Weights of a small transformer language model.
Training: a variant of Muon for these matrices, 708M tokens, 5402 steps.
MLP neurons of a small language model. Each row is named by its layer, matrix (down: output weights) and neuron, and shows model dimensions 112-207. Each number is 128 + 24 x the weight over its row's rms, rounded and kept within 0 to 255. A neuron's up and down rows have the sign that makes its largest values positive.
After each neuron's rows, "fires before" lists the tokens most often just after its 100 highest values on Wikipedia text that the model never trained on.

L11.down516 [121 152 141 108 119  85 124 119 129 141 137 131 152 122 145 121 137 124 129  96 127 126 122 103 160 150  98 116 148 145 103 124 146 118  83 155 118 112 126  95 114 137 114 119 142 134 117 119  92 139 134 114  88  98 136 132 103  87  66 138 182 126 151 109 155  87 134 140 133 129 113  87 163 150 166  99 127 118 138 144  74 146 142 104 120 131 156 131 132 127 134 130 126 155 125 115]
fires before: "ated", "ian", "ation", "ate", "y"

L4.down267 [128 133 121 135 122 156 104 136 106 128 120 131  68 137 114 106 152 140 137 107 193 136 131 176 179 136 133 141 113 135 129 142 106 189 141 106 139 101 157 156 178 151 136 125  85 177 121 108 105 127 167 155 154 153 167 134 139 115 137 121 108 146 137  90  85 122 126 108  91 146 136  96 124  88 119 130 111 114 161  85 146 112 137 119 152 157 121 165 126 125 135 177 133 167 118 143]
fires before: " ", "|", "==\n", "===", " life"

L13.down115 [128 111 116 155 137 124 111 172 144 161 101 137 113 167 121 129 127 130 184 120 139 123 161 137 146 144 147  99 130 119 137 137 119 148 116 143 140 175 125 127 122 127  45 150 121  80 150 159 126 141 167 138 199 147  99 146 143 133 113 127 158  92 158 142  95 156 145 140 154 101  98 115 127 134 128 125 142 115 114 117 115 134 144 123 125 110 119  88 132 109 148 146  97 120  85 134]
fires before: ".", "1", "9", "3", "8", "2"

L13.down124 [157 135 142 107 122 112 157 110 138  84 146 120 137 158 111 145 127 139 136 117 127  87 150  49 148 121 157 170 116 137 149 146 119 110 148 128 175 101 111 134 182 157 149 130 136 115  77 140 131  97 121 103 196 153 105 124 174 137  80 103 127 100 104 110 124  99 142 143 130 132 130 153  77 166 148 132 114 145 169 132 122 138 169 120 166  94 163 127 115 102 146 151 140 135 108 144]
fires before: "3", "1", "4", "5", "0", "2"

L11.down565 [122 116 132 157 115 124 138 154 115  92 139  94 127 138 138 115 149 135 151 168 169  94 151 134 164 140 172 137  80 140  87 114 146 129 102  91 169 148 148 130 136 101 111 142 168 147 146 129  95  81 151 156 128 118  96 119 112 110 193 138 131 117 140  90 117  91 143 156  89 133 112 105 111 140 110 136 135 125 171 121 142 124 104 117  89 107 134 114 126 127 119 119 121 177 134 110]
fires before: "9", "0", "8", " States", "6"

L4.down73 [ 99 139 125 135 173 141  94 139 145 156 113 151 105 178 160 115 112 136 115 149 119 132 147  85 147 123 116 139 101 139  93 139 127 105  91 140 136 130 100 122 145  73 123 145 121 178 135 126 126 159 125  84 161 141 136 128 129 143 104  57 156 116  89 119 176 156  91 126 120  93 126 127  74  98 113 134 128 110 104 121 140 138 129 145 139 134 140 117 105 141 161  85 128  97 109 116]
fires before: ":", " |", " ", " UTC", " zone", " of"

L11.down353 [155 145 122 141 115 108 104 129 108 162 149 129  94 146 116 141 121 160 115 143 121 152 150 118 127 101 123 119 151 123 125 114 148 120 131 132 104 120 109 119 153 117 102 103 117 184 173 136 106 104 110  99 128  82 115 148  94 142  68 173 115 143  98  96 158 125 128 111 138 103 164 144 117 121 130 112  89 130 126 130 173  96 139 128 163 127 155 103 141 127 126 108 135 159 182 107]
fires before: " ", " of"

L8.down334 [170 117 124 154 127  85 113 150 138 153 136 124 145  83  93 132  97 160 167  99 134  89 139 137 171 129 132 136 168 126 127 153 182 141 159 141 110 152 117 111 114 115 131 144 155 129  88 138 126 143 170 124 116 132  83 117 157 108 118 141 129 145 109 146 130 125 116 136 121 129  98 168  74 109 111  97 122 110 145 153 117 154 118 111 144 109 153 141 151 164 113  90 133 123 102 104]
fires before: "2", "3", ":", "--"

L5.down26 [ 99 117 112 154 132 133 109 166 145  94 128 135 127 149 114  76 154 114 156 115  94 145 130 107 130 134 119 146 104 105 156  74 142 143 119 125 142 134 108 106 130 139  85 147 119 134 124  87 115 136 126 100 149 105 103 144 127  97 105  99 128 113 150 146 166 100 107 108 128 147  83 121  90 117  88 160 150 119 119 127 129 183 156 163  94 142 127 149 130 177 127  96 147 133  95 137]
fires before: " |", "ream", " |\n", "ick", "ed", ":"

L12.down538 [118  95 107 131 127 146 102  52 143 141 113 130 122 147 104 106 152 145 122 148 164 125 112 113 143 164 118  96 148  80 149 117 116  84 111 124 144 117 117 131 154  94 164 184 117 132  86 138 105 147 129 107  79 130 129 159 162 114 180 139 114 142 152 113 106 133 154 182 102 172 102 144 175 123 132 103 121 115 146 118 155 113  93 103  98 114 171 100 132 141  77 130 132 128 174 174]
fires before: "|", "|---|---|---|---"

L8.down693 [108 127 114 104 166 159 118 119  93 120 117 145 135 148 125 112 156 138 101  80 163  88 156 135  87 156 135 109 134 129 101 130 123  80 154 115 142  83 101 136 131 134  96  97  96 135 151 141 126 160 133 119 119 147 109 113  92 169 156 126 168 119 120 150 152 134 107 146 171 111 172 136  91 116 125 149 125  91  82 200 119 126 100 125  84 120 158  90 129 142 153 118 120 151 145 133]
fires before: "0", "ing", "1"

L8.down601 [138 158 149 140 123 149 127 146 123 148 148  97 117 164 131 138 140 151 158 163 129  92 128 157 124 116 148 152 142 104 134 145 105 130 118  95 119 124 108 168 115 164 137 136 161 120  92 140 132 120 108  91 138  90  98 145  99 140 131 143 141  73 124 130 139  88 150 108 129 126 142 159 146 118 124 138 114 138 154 114 132 157 118 136 155 130 116 125 115 137 183 116  97  84 124  88]
fires before: " ", " January"

L13.down464 [ 77 160 134 110 174 136 138  91 118 114 146 134 100 134 104 170 141 129 136 142 124 147 122 133 106 111 152 131 156 117  90 121 203 131 100  95 127 103 137 130 147 124 130 132 123 166 104 129 155 173 142 133 135 105 143 134 144 137 127 187 158 121 105 135 129 135 125  87 149  89 122 138 154 107 120 146 110 122 140  94 151 165 118 139 173  95 124 160 127 161 130  99 123 113 107 138]
fires before: "0"

L12.down318 [128 126 134 147 161 187 137 105  82 143 130 143 123 129  98 123 112 176 129 136 114 131 129 135 155 145 122 121 156 104 102 114 104 176 133 138 114 132 186 129 123 136 124 127 186  88 132 156 102 123 174  86 155  81 144 106 112 127 124 126 114  81 133 101 112 119 133 174  81 139 112  94  92  84 139 138 140 122 113 117 154 107 157 149 115 125 164 118 130 105 110 114 129 157  91 114]
fires before: ".", ".,"

L7.down193 [116 126  99 111 147 145 104 134 119 116 133 142 138  76 172 127 119 144 154 123  97 178  85 138 113 188 154 184 124 147 165 139 126 162 138 159  68 130  99 126  83 170  96 149 110 112  95  89 117 120 138 135 111 149 139 148 160 140 167 162 148 110  85 161 100 124 112 123 158 142 131 166 200 134 141 137 148 118 108 120 152 126 173 152 131 101 115 132 153 147 122 138 138 122  95 121]
fires before: ",", " to", "ed"

L8.down604 [148 147 144 141 157  89 119 137 152 137 117 175 119 105 109 114 113 117 122 136 173 155 130 147 140 118 169 137 142 149 153 140  93 128 160 117  97 125 132 115 141 106 114 156 122 128 165  87  85 108 106 146 128 106 114 138 111 151 108 158 115 165  93 140 145 173 111 149 100 159 110  80 111 105 142  95 126 116 139 138  81 110 129 109 134 133 122 106 115 139 151 139 139 121 134 133]
fires before: "2", "3", "1", "4", "6", "7"

L8.down618 [159 101 104 158 134 130  63  91 117 154 118 117 135 163  97 125 152 131 115 157 116  78 144  97 121 133 126 111 139 119 116 134 168 133  74 118 132 156 146 145 116 118 116 111  81 104 109  98 147 154 162 116 136 154 110 113 126 109 172 123 143 153  99 124 101 109 121 146 176 109  77 115 110 124 140 120 140 123  80 139 126 111 118 127 118 133  90 129 155 130 162 103 111 143 136 156]
fires before: "0", "1", "8", "9", "2"

L4.down244 [114 157 175 156 147 143 131 115 138  85 146 132 121 164 127 138 133 134 114 118 110 131 162  91 121 120 136 146  85 179 139 150 112 122 130 145 137 136 116 133 145 142 150 142 152 106 108  90 103 113 147 115 124 131  49 135 122 155 131 134 104 135 136 121 118 139 128 142 126 120 162 134 132 118 102 116 161 136 149 129  94 207 112 114  82  89 100 102 139 126 130 126 132  75 137 135]
fires before: "==", " In", " She", " He", "In", " From"

L11.down298 [136 152 149 137 125 141 136 125 128 131 201 101 117 130 173 123 135 159 152  91 130 123 130 151 127  97  86 120  98  91 142 109 139 133 147 121 131 156 155 131 131  95 115 129 120 130 153 147 140 112 126 106 143 117  62  92 112 126 108  93 144 113 148 137 111 190 143 124 121 170 147 150  92 147 105 120 154 143 127 133 151 119 103 154  47 113 149  97 116 179 125 146 125 121 136 101]
fires before: "0"

L4.down95 [159 146 135 114 144 138 114 135 130 115 132  91 139 154 135 109 125 121 108 150 156 151  94 115 131 135 111 161 138 147 128 112 196 134 133 106 122 104 133 166 161 121 147 122 129 102 123 145 111 111  92 133 111 128 104 141 137 139 114 103 142 144 157 121 110 139 100 160 153 139 152 124 152 120 130 105 153 123 137 121 155 152 151 132 111 125 127 154 140 151 136 118 119  83 158 103]
fires before: " It", " She", " The", " He", " In", " His"

L6.down15 [131 155 133 119 121 139 132 126 100  95 149 106 168 143 134 160 158 108 170 188 129 124 121 138 158 137 104 127 144  81 145 134 144 107 119  82 124  98 101 120 142 126 103 103 120 119 107 158 107 156 120 142 122  79 103 153 164 130 132 127 112 115 158 167 121 115 125 135  84  83  85 130  96 108 153  87 115  92 104 123 152 170 140 139 115 138 125 105 170  88 133 145  83 130 120 111]
fires before: " ", " .", "oan"

L13.down255 [105 140 111  86 143 136 104 149 157 168 110 136  98 179  96 124 126 134 164  58 144  87 142 145 150 105 129 128 167  90 131 116 133 107 128 117 129 127 152 119 130 104 127 154 129 118  98 177 164 113 183 137  89 127 185 143 156 103 158 127 113 124 119 114 122 143 154 157  98 125 104 129 169 120 109 132 112 133 130 112 134 181 136 116 116  89 158 139 147 160  83 139 109 114 113 111]
fires before: "0", "7"

L2.down306 [129 113 127 142 142 122 125 146 100 109 143 135 132 120 158 106 109 141 113 125 105 136 141  85 113 153  98 111 120  95 114  91 128 168  99 201 132 136 109 125 132  88 123 142 129 133 130 123 136 116  99 136 102 142 171 147 142 116 119 151  80 123 156 132 134 122 132 148 148 128 137  90 121 123 158 149 155 187 121 141 122 143 115  87 130  73 132 103 119  96 113 120 142 129 176  97]
fires before: "8", "1", "2", ".", " |", "0"

L13.down438 [104 109 141 131 117  74 108 194 139 121 120 155 108 131 123 115 127 114 119 195 150 157 137 125 151 111 132 100 107 142 137  86 152 103 133 153 142 113 115 149 128 113 106  99 140 129 109 140  86 110 104 138 138 109 135 149 132 123 103 107 176  53 134 111 163 136 107 141  79 115 144 129 103 113 119  93  93 131 120 159 124 149 132 156 124  91  95 122 126 117 149 163 136 138 167 126]
fires before: "8", "9", "|", "|---|---|---|---|\n"

L13.down680 [123 102 117 147 117 150 154 142  88 160 106 112 133 136 147 126 121 160 124 173 157 143 113 106 138 122 141 102 152 190  84 169 152 116 132 120 173  78 132 122 102  59 140 167 130 175 117 110  95  73 118  89  89  93  97 169  92 110  70 105 147 173 108 119 137 100 126 136 131 149 102  79 104 133 125 124 151 160 114 150 116 106 101 166 148 120 105 133 134 116 118 118 115  97 131 161]
fires before: "0", "2", "5", "8", "3", "4"

L13.down122 [131 137  87 138 144 128 123 104  99 155 134 148 126 149 149 166 134 139 150  93 148 130 144 129 148 132 145 137 151 123 112 164  67 123 159 150  94 158 123 118 159 142 169 106 116 110 145 139 113 122 102 101 111 130 109 107 183 138 105 122 110 183 121 146 136 123 165 103 112 146 121 173 145  92 162 128  81 112 172 104  85 145 118 135 164 128 172 134 113 127 178 127 130 133 112 114]
fires before: "2", "1", "le", "3", "6"

L11.down184 [135 130 136 100 149  75  83 119 109 149 137 116 114 121 125 123 149 130 195 143 126 168 109 137 116  98 143 146  92 110 141 105 109 139 123 117 148 137 103 124  84 176 126 150  92 142 120 116  75 150 123 154 107 118 135  87 166 116  94 108 106 113 139 137  97 110 107 134 141  99 150 138  92 126 141 126 120 131 125 164 115 133 139  91 152 102 115 131 172 133 146 114 119 123 114  79]
fires before: " to"

L7.down490 [124 148 127 129 177 147 110 108 154 142  77 113 137 149 114 146 131 135 121 100 141 144 121 126 120 104 116 160 115 143 106 146 126  92  59 157 158 100 117 131  99 146 140 148 174 132 183  63 167 136 130 146 123 114 125 138 119 134 166 140 138 104 153 148 121 106 116 112 112 152  91 119 105  98 137 110 149 134  74 128 121 169 129 103  99 124 124 115 109 104 131 133 136 154 116 111]
fires before: "0", "ed", "erland", "ing", "eng", "es"

L12.down650 [112 151 137 132 139 125 136 153 126 139  91 136 113 150  87 128 160 102 154  74 135 121 113 118 112 149 121 170 129 108 117 120 127 141 159 137 106 104  82 164 102 176 150 187 144 123 129 132 122 128 159 124 126 164 122 116 166 124 137  99 118 175 109 108 120 158 122 113 159 125 174 162 108 157 137 106 139 142 136 105 156 116 166  94 111 172  77 108  84 163 139 109 132 138 137 153]
fires before: " ", "un"

L13.down370 [154 103 135 133 139 115 112  98 145 128 150 140 123 140 105 146 124 107 117 126 165 108 144 110 125 137 118 155 152 129 118 162 111 140 105 110 102 128 159 148 137 135  98 120 124  78 131  64 180  95 149  94 102 104 149 148 184 111 109 120  92 116 178 136 128 158 120 140 139 123 148 147 149 168 157 136 127  76 150 147 128 113 168 118 118 145 110  89  99 132  54 127 137 174 135 174]
fires before: "1", "|", "-"

L13.down674 [127 134 140 115 156 123 114 145 165 104 158  89 158 158  89 125 129 101 109  75 163 116 146 163 116 124 150 123 140 142 122 133  77 110 124 122 119 135  70 124 116 119 104 181 115 134 122 166 107 125 129 126 122 123 150 136 161 139 102 158 140 123 126 137 132 129 114  79 130 176 151 150 156 129 157 111 100 159 113 156 198 165 137 136  97 119 124 123 170 164 141 142 126 137 124 151]
fires before: "i", "ing", "ia", "u", "ian"

L6.down165 [121 121 152  94 159 133 118 138  95 112 139 113 128 158 106  83 138 153 109 122 145 147 176  96 120 118 118 146 137 127 148 130 160 118 139 120 142 117  84  83 135 131 166 127 109 185 161 113 125 172 137 149 149 133 131 136 104 118 129 105 154 123 101 171 164 121 107 139 152 105 128 129 167 121 147 117 140  84 142  91 162 168 160 117 155 114 159  76 130 157 135  96 108 162 126  78]
fires before: " "

L12.down242 [141 156 131 171 114 140 156 116 111 114 172 106 134  98 144 119  88 144  98 125 128 159  73 107 131 124 131 123 154 119 149 123 139 150 126 124 135 106  68 101 123  93 128 204 120 120 120 127 135 122 135 130  99 130 117 115 140 129  65 116 113 100 165  98 117  94 104 155  96 152 121 115 142 121  97  82 137  97 126 143 129 101 145 119 125 110 184 129 106 181 140 140 131 158 122 141]
fires before: "0"

L5.down519 [126 178 118 159 141 101  78 120 166 114 124 129  85 126 100 122 149 107 122 167 162 101 168 133 114 103 120 104 127 116 118 127 103  84 121 122 149 134 116 156 128 128 114  88 116  98 121 131 130 116 102 122 121 101 103 134 102 160 152 156  79 174 146 129  78 108 169 146 123 163 135  91 182  94 105 125  61 110 138 145 147 126  74 190 162 136 119 151 126 156 120 158 113 154 142 108]
fires before: "0", "1", "7", "2", "5", "3"

L12.down570 [117 136 157 115 117 119 135 132 148 116 108  95  94 145 150 140 127 134 189 117 163 120 103 167 124 105 109 134 115 190 150 139 115 118 142 142 145 136 144 119 162 179 119 154  95 159 119  94 163 137 164 120 125 104 122 117 134 128 140 154 133 147 144 122 106 122 139 128 127 140  91  94 135 145 126 133 127 123 126 133 195 147 115 121 140 158 118 125 117 158 144 121 113 126 113 103]
fires before: "9", "8", "7", "6", "5", "1"

L11.down602 [138 114 134 136 129  72 110 130 129 115 156 117 174 130 123  88 125 129 169 146 124 138 117 128 125 105 138 155 121 167 125 186 130 123 106 119 142 101  99 171 128 130 119  70 122 106 136 137 113 162  98 139 149 132 106 107 146  85 111 112 110 125 112 131 117  76 111 161 172 136  96 112 123 113  90 161 127 128 131 102 116  84 102 132 127 103 149 111  57  91 117 111 152 114 134 121]
fires before: " to", "7", "3", "4", "6"

L5.down73 [106 133 125 145 160 103 109 113 113 142 123 167  91 149 116 133 149 138 102 136 159 119 143 134 110 100 125 153 144 108  75 151 108 129  77 104 110 145 155 121 128 120 101 156 128 177 121 139  61 119 165 117 144 153 197 114  83 118 136  88 112 128 152 126 131  99 128  83 137 116 113 161 177 120 126 117  73 160 137 116 127 104 166 135 159 130 115  96 138 124 162 137 108 120 193 158]
fires before: " the", "ia", " of", "ian", "ly", " well"

L7.down116 [148 121 128 125 134 136 114 108 123 158 115 154 129 147 137 140 177 124 162 153 147 151 186 125 134 117 122 143  89 103  85 147 108 147  92 143 113 104 114 127 176  80 129  94 149 154 113 143 160 103 142 115 129  95 113 118 135 115 169  88  88 156 143 158 144 143 129 134 131  95 144 106 159 157 151 102 121 106 153 151 169 145 109 112 122 142 143 126 111 191 111 103 110 121 133  87]
fires before: "1", "2", "0", " the"

L13.down395 [ 91  73 122  99 103 133 110 111 119 169  83 151 122 132 126 168 178  42 144 130 139 112 106 153  93 127 120 100 130 115 131 132 144 122 127 136 127  99 128 104 118 142  81 124 131 163 105 148 128 155 115 131 103 105 136 144 118 126  89 157 118 156 107 137  80 159 173  98 177 131 159 126 132 129 159 126 145 119 106 161 123 108 133  98 123 147 118 152  84 105 110 135 137 140  71 151]
fires before: "5", "0", "3", "4", "9", "6"

L11.down146 [120 102 119  90 136 102 129 150 146 119 135 101 104 161 138 181 112 115 118 149 111 163  82 117 103 105  66 163 128 113 147 131 112 162 197  98 130 139  34 115 148 140 139 136 135 119  82 160 116 118 161  58 113 116 116 182 149 131 152 132 149 107 128 100 137 131 166 118 136 138 119 129 176 140 165 171 128 125 136 147 145 125 122 104  96 128  89 139 146 140 136 138 133  60 175 143]
fires before: "9", " ", "0"

L13.down333 [134 140 146 150 132 135 144 141 121 125 141 154 171 116 136 146 119 156 126 156 166 116 190  90 105 120 183 113 101 111 145 146  97 118 106 149 101  98  60 147 104 140 125 133 120 125 108 116 126 118 156  98 169 121 117 127 121 126 143 135 135 124 152 146 172 134  86 168 131 117 152  81 106 118 118 116 111 102 123 137 150 100 158 138 130  93 148 137 133 173 153 114 113 131  91 148]
fires before: "7", "1", "9", "3"

L11.down216 [136 101 122 173 101 103 114 159 152 120 112 155 104 110 135 122 139  88 110 144 146 171 144 134 173 150 157 115 130 113 117 156 112 137  91 119  89 108 108 135 162 103 156 136  97 133 169 135 121 149 125 102 154 131 114 116 114 123 147 161 101 104 132 131 119 136 120 121 127 152  93 144 147 120 115 148 134 108  48 128 136 146 141 135  63 155 153 128 114 157 105 112 112 122 167 119]
fires before: "–", " |", ".", " -"

L11.down82 [130 141 163 147 113 104 155 139 106 123 164 134  71 125 138  99 153 137 125 127 133 140 135  90 142 129 147 131 106 119 163  90 117 139 118 104 131 145 133 122 107 110 106 152 111 120 114 121 136 134 143  73 145 147 118 156 129 143 197 111 189  96 142 109 138 118 140 134 155 121 110 175 119 165 123 103 135 124 136 162 153 145  99 101 112 109 156 112 201 124 109 113 130 111  97 148]
fires before: " |", ":", ".", "y", " of"

L13.down555 [157 133 145 114 118 124  84 123 138 135 142 128 106 172 107  95  80 116 155 113 155  92 127 122 110 123 147 140 127 110 126  82 140 153 126 159 119 138 157 136 106 169 118 118 160 136 148 148 115  89 121 121  92 128 142 122 153 100 161 114 175 119 101 103  87 188  93 117 126 151 113 129  85 125 156 139 140 117 114 132 147 132 129 136 100 135 157 147 119 139 160 123 159 126 101 164]
fires before: ":", " by"

L12.down391 [161 132 116 135 102 135 111 103  88 146 164 116 109 154 165 155 166  79  73 148 144 101  94 103 164 122 114 147 149 152 156 100 137 105 118 132 140 109 126 123 171 124 112  70 128 164 165 169  98 136 117  71 124 136  92 143 141 114 184 115 123 184 140 148 131 132  94 133 146 143 167 122  95 137 103 164 118  64 143 114 142 116 129 117 157 114 130 101 120 128 108 128 106 147 140  97]
fires before: " ", " of"

L2.down317 [174 138 116 130 127  60 120 125 137 170 171 121 129 155 172 142 108 151 125 120  95 103 128 145 158 144 145  66  85 136 158 146 153 112  98 151 162 116 106 104 112 134 132  76 166 106 141 126 126 140 148 107 117 124 127  88 145 123 112 132 134  99 152 132 122 150 127 142  93 138 131 145 114  96 156 193 136 108 148 139 100 134  90 154 150 125 138 134 113 107 138 109 165 138 127 102]
fires before: " |", "0", " |\n", "2", "3"

L11.down591 [110 174  90 122 133  98 130 106 140 138 130 106 126 145 102 128 102 162 122 136 140 118  99 134 181 114 137 118  98 148 169 123  81 107 146 137 137 110 150 139 152  93 126 112 148 156 138 129 118  85 131  80 139 130 120  72 127 114 125  83 130 151 132 152 108 154 138 122 151  98 110 105 118 176  94 115 127 153 117 123 128 156  97 134 123 153 160 138 128 162 169 101 126 152 108 120]
fires before: " by", " of", " with"

L12.down103 [150 109 121 105 152 111 149 100 104 114 180 141 148  95 133 140 119 139 147 131 140 109 104 151 149 147 138 129 126 163 104 168 136 158  72 114 140 116 128 165 122 109 128 131 138 148 105 134 130 117  69 109 106 120 103 116  86 118 148 161 142 107 116  94 128 161 138 142 141 138 151 108  62 129  98 156  99 121 136 126 128 110 123 118 168 106 136 132 166 123  78 115 168  99 128  97]
fires before: "0", "1", "3", "5", "2", "9"

L11.down209 [111 152 142 111 138 169 144 113 138 109 166 152 139 120 145 118 127 100 150 105 110 174 111 129 134 172 144 125 119 178 116 159 167 119  89 157 138 100 129 159 133 116  94 129 111 125 152 104 117 180 124 123  98 152 142 112 113 136 185 142 139 141 128 155 131 157 128  85 151  49  93 127 147 152 168 112 155 128  85 101 126 113 128 111 143 126 111 147 103 133 135  74 103 137 156 126]
fires before: "0", "ing", "ast", "ant"

L11.down372 [176 151 126 158  82 130 143 128 109 115 126 150  84 155  90 133 118 135  66 169 169 132  87 152 144 150 106 155 166 121 148 131 133 144 141 138  96 164 153 106 102 111 158 163 164 134 144 160 143 105  98  90 155 127 146 152 125 113  93  78 113  87 165 138 134 165  86 118 154 122 127 141 119  87 105 129 131 115 123 130 142 134 134 128 150 111 145  96 147 120 161  86 156 107 126 162]
fires before: "s", "0", " States", "th"

L4.down684 [113 158 106 130 122 101 119 102 140 138 116 150 162 117 129 183 119 156 155 117 119 154 155 135 157 108 144 125  91 171  95  89 150 117  63 121 149 113 141 129 166  91  85 116 122 142 114 111 106  96 123 150  94 156 160 113 101 139 181 150 130 131 142 101  63 158 144 200 121 121 155  86 152 140 119  94 149 128 142 141 104 143 148  62  97 121 139 123 120 137 125 124 152 113 103 138]
fires before: "-"

L7.down690 [123 108 184 144  88 103 150 121 135 141 107 144 141 171 132 166 126 120 121 146 135 117  92 142 139 132 155 133 104 122 148 144  89 119 143 147 154 139 185 141 135 158 119 149 164 135  82 103 124 113 120 119  97 128 109 125 156 116 174 125 112 118 130 147 131 120 117 138  83 115 153  76 133 122 107 143 154 172 147 167 129 118 120 126  93 123  92 150 153 137 114 109 124 148  86 162]
fires before: ".", ")", "5", "3", "1", "8"

L7.down398 [116 123 120  95 146 110 126 142 138  81 124 100 138 141 132 106 130 146 147 120  98  97 122 106 136 147 148 136 116 130 110 137 108 129 126 144 159 111 135  85 165 132 169 118 160 138 141  72 120 115 131 173 131  97 141 128  68 172 175 143 140  93 148 100 121 185 115 148 121 143 108 149 129 102  98 151 116  84  82 150  88 120 132 101 120 114 155 139 147  90 137 126 132 124 105 130]
fires before: "-", "1", " the", " Preceded"

L13.down545 [121 113 140 128 116 140 132 174 120  66 119 148 102 175 172 173 100 173  73 154 105 122 113 137 106 147  90 149 130 134  92 137  97 161 131 148  82 149 138 175 152 102 159 113  99 179 152 125  97 115 141 104 126 188 156 154 145 102 133 118 129 137 115 158  95 122 122 145 121  97 114 122 114  66 112 136 116 130 126 123 131 129 109  75 123 109 137 149  65 129 166 157 157 120 113 138]
fires before: ",", ":", "9", "5", " ("

L12.down667 [111 103 126 143 138 111 127 142 123 129  95 157  93  95 135  87 131 153 157 140 170 169 163 109 104 145 132 135 146  54 118 115 122 128  88 129  83  95 139 123 159 133 151  97 130 127 117 188  97 129 121 133  99 126 160 102 139 119 137 123  95 155 140 151  94 115 156 170 129 101 120 114 138 108 120 136 137 120 117 187 145 126 140 169 114 142 128 105 106 135 117 119 150 120 148 120]
fires before: "0"

L12.down613 [121 124 127 114 135 104 104 113 132 129 128 112 135  96 144 133 146 153 110 172 113 144  97 158 134 131 118 152 125 127 109 136 128 112 134 184 121 129 113 136 134 119  90 112 142 122 163 126 139 150 122 114 100 110 137 165 123 136 168 154  90 155 160 128 115 130 159 130 131 126 131 111 132 113 120 191 145 117  62 155  58 129 143 159 155 172 122  91 106 151 114 132 140 122  96 103]
fires before: "7", "6", "9", "8"

L2.down352 [154 142 146 126 151 124 153 130 137 160 144 133 110 137 126 152 156 106 134 131 130 120 170 125  93 113 120 125 115 101 101 160 158 138 163 115  86 134 139 152 139 151 136 127 136 107 159 170 114 121 141 109 133 133 137 118  94 113 146 104 174 120 113 130 134 142 100 135  60 117 139 106 130 131 113 200  93 127 102 130 165 170 119 106 143 124 121 158 103 109 134 120 127 118 147 138]
fires before: " ", " \"", " C", " UTC", " Ser"

L12.down60 [108 154 122 123 132 162 134 155 111 115 159 167 145  99 176 124 117 167  86 155 140 139 125 159 130 148 118 117 119 106 138 131 126 105  86 103  83 119 186 145 126  80  90 174 156 124 130 159 177 127 162 147 128  77  88 143  99 155 158 144 132 117 131 131  93 137 126  78 120 132 109 112 157 112 101 103 128 148 133  86 137 113 157 162  82 130  84 106 108 128 131 130 134 158 129 117]
fires before: "."

L11.down66 [117 142 157 141  88  99 109  86 160 101 134 157 130 126 134  76 100 136 120 117 111 107  96  96 110 128 116 171  83  97 133 100 124  99 206 138 140 159 110 110 142 148 103 140 107  85 148 106  84 129 163  59 160 126 116 116 139 131 163 127 135 135 104 116 120 105 139 162 128 101 135 131 121 114 146 151 149 164 140  98 108 111 117 140 153 123 147 126 184 121 140 110 123 141 150 127]
fires before: " |", ":"